Weights of a small GPT-style language model, trained from scratch on English Wikipedia: a variant of Adam for these matrices.
MLP neurons of a small language model. Each row is named by its layer, matrix (down: output weights) and neuron, and shows model dimensions 48-239. Each number is 500 + 50 x the weight over its row's rms, rounded and kept within 0 to 999. Numbers have three digits each.
Before each neuron's rows, "fires before" lists the tokens most often just after its 100 highest values on Wikipedia text that the model never trained on. A number after a token or word is its count.

fires before: "0" 33, "1" 16, "2" 9, " m" 5, "3" 4
L19.down992:534358458578470512593504478527523492471512458530470518476606480578551455485513375537380455543497570537457523498553447458588414467467549537527551460405580477506551509570469493553568566536486465545473496511569554467530458502437486522396422554464433528465522472602458494560549624505440511429492481511608527532528524464530530554486456445498534556470462604480506605475491516473532464566422449583491564471482460559436522500475408401492489507451510508515515480452544546518529537487476474489559482503573555512449462494455523383424494516491538411532420481475613454471413482474490567404

fires before: "\n" 17, ":" 13, " is" 10, " of" 6, ";" 5
L21.down350:527659485525467493547510562528406459445398623595515487548419541490500381474548536498566613539597512496433430523514461500526532504563511451515550461635511438582506515577422547390499459509574571505404576433539526583547542454459460556556463477470515502440475538523469437556436462503492512472527501455406627450499517446477481528456536386477440448463447481507516448458454451500423486395493514512479523530514443522467516543555541593440472479463594469599464519482587512505467544463439501450479494482434472413443511455487573520514516423476529484502378490539511472447472544453481511537

fires before: "0" 75, "1" 12, "5" 6
L21.down843:534375540520440537442512435531483516564541534511572458532541556550491469498508473408465514476546478573505526451492448476544517489500495522592479489548510463522420489397560469527530555509469548436483507409509485552453481510472485518539527549503503517507544416597477493465523562465396495454444545480516451553445485491467556415547437444467425492429564506450495549417410460526523552621476404543458570424476461448592481469503503453509549514484521554469571575523419553495487500464474600497546530486490541460487455514500459494596425504518540504550490300561570486565469459523411493460

fires before: "0" 20, "6" 12, "8" 10, "9" 10, "1" 9, "2" 8
L18.down748:586355461499428590489432546517471551346487460473529472485568484526503436599564621517488468476440461561448545498497511427478407459507516496480504447443461525375491491551481496562571602499599564616561491486476562393619499488461486602541521472425531534474595404420484488495532565550461509474520522497549472538547530495468520466508540423434508479467538439596484571549427533509482547489549549442457498598561472561451456450498462434491439543498483500433513481524505514510599454492447541512490444549449428508543471493605545444444524497436539456478549599556501478488481477485527504489

fires before: "1" 32, "8" 16, "2" 13, "0" 6, "9" 6, "3" 6
L21.down482:426538497560447550549433504593405515467402438540558550463515616506420463379437492499549480506533514554515438507539497488481448482410489476474406593551481490462538424382558494541469449423425471519457507557460464413478388493535605476616619452526459534551539483524512445457559461548516411507452533498539436496525494547492471581563508428420532542459454449514586545502456527475532496535430566506523489481492562504553534520453570481536482565521543484498468569482442485589579452472439507387445583440620536570524434522534524592534475453475502533503595527487500560479456421467490506416

fires before: "1" 41, "6" 11, "2" 7, "7" 7, "ian" 6, "id" 4
L21.down364:477497493436512507523505534542477380469544567442546485424527532427549483490482479454561554537441523493518564576569541486616551518505497539450478587438556520399401496439558515553433501504423498532483550609519463633464388474550583617444648489573408508472527597530570542503582485526546464512465520503573435452474472439546540495457389434530644503544499434521463513433483552463463413495481523535474552509514535465517434551526483524470559502553455499496538465470484499503497402550562580537557511462519486528476367481559551549500456483420428475530537470452541511513434418476453474418

fires before: "1" 20, " " 13, "2" 10, "0" 10, "4" 8, "9" 7
L18.down249:524384368528502535489475453658459540533508482453453546502433502495516451436555474482537434478490462470403520467527475548596503555480539490493508474498427460526452451490507443560542570559451546507492541449391482571533463546539604575469473575449467595477505544510555470486605462548463568436512558478509462517469433468491515470516397523557551478477550513523460530528530478487459429526511500442461521450495434488533439625495502558485486473454617495493522447435527574573547386519500549478441590382482452476557453509488485568501478516380386488526583439540431506506478530502461465517

fires before: " |" 31, "1" 12, "2" 7, "3" 6, "5" 5
L16.down841:520459465590542487523405478543448602487570447520451466496515454551416516587565423564557382459481483455613463583572431444500529464508546514553504547476466461402528504522429530635505538433464545537517535465465394478510491507479487504415512500483501435440520447538521568555529546497568555586524523525553502468547445539494511483466487514491590483482514515500468486557575543458514444424535427554496502483571480381580509557554508442553494511453471465444560496513477602509514514454582515473508411523476487468513510474458487459449486486477452504494487612505546431459464456487467566479

fires before: "1" 43, "2" 19, "9" 14, "7" 8, "8" 6, "6" 4
L21.down504:537297492520509495635531548538549423534435484522461429467558471461443403544452456489495425538547492434511486460575524563518499516483473500474550450442474539539577488499575498514526435395420529500455474564573484391480527508620517461446516429505558550474459570593482542532596553517510398505384455446522574520458500448528504476514439539477548537472403532521504535452444536480497479503505540452523510457455537535446450518464474500506529485525543525482485505544532589513444521585518459560473491425474539633480502459495568463466393544458513528454525537450527475579522422482454447475

fires before: "9" 12, "4" 12, "1" 12, "0" 11, "8" 10
L19.down719:570371473516467550418385550508430472560483402548419547480540519567406527537530462562451544548549490519495519469553505480501520472508565472584567541394500560521479595437437502459593568436439484511516468569526564496458450518508496529445580539484584505471484517559437524519526504489423491387523502467453508514573500429443472584516599484486533411425523391512487554486457426570522464494467556547459536577581469601431465497432468499512463431471552497602444409484489536570516508489464481378514501481480514511598469477547552470404428515404475457529481556532467498444433589439506548521

fires before: "1" 21, "5" 11, "3" 10, "8" 10, "6" 9, "0" 8
L19.down949:406572390533378480512534516484533484511546564500437484489502505468495521325422484443540521520537547455525520478524556392526493567577495519489502481498555528475474525485458527504469720500501448522563472622516505506527466499568471513473566466454500560497525468462513516463500550480454523413496572507477472482481484438534415503412464517494527561494520519466534588432412524492513513625429500605430406507540418417534458475467400436502517503536497429440647481484428517467471503614512555530536565520567500533645526464534446535524528552446484447557491499513477476484550464542506485519

fires before: "\n" 60, "\n\n" 5
L21.down257:496476545490471498536452488486428456507454519598503492520477560525574460496466517493458458522579424504518552523532428436460555439561466466543550460603514453527577499613465508471472433498553520539484514457512536451436460515533463560476469398544526514500488544569535411498473429498445500529435550511480637502533563539552434546530548419454474434492327532423462477573412471481448431433518446500454597528502555536376482499586562478479490529517550461588426498529566379567483548507517483447442528491435502480529504577514542465577541575481443533500437453571542492444425475516428495539

fires before: "9" 20, "1" 16, "8" 16, "7" 12, "6" 7, "5" 6
L9.down94:427511420539534500495432599530518524523539511460481519491568505488553479475536468419552453539586468473561635494539442422511439551540533544383541445520533484393434499529520505547505488463492505510475560446444530394450443541516504526352508493471523393506456553486613485427603460425549546551472486463521489610442438486518499467581405599565531494505508547512552552493535550518541464504482486498526562540496523543542485523493363550434532541527530539559526537528449528553491516486519556521488479599510456556509418502507453438470468519519483536540555516466442410486401470465540358504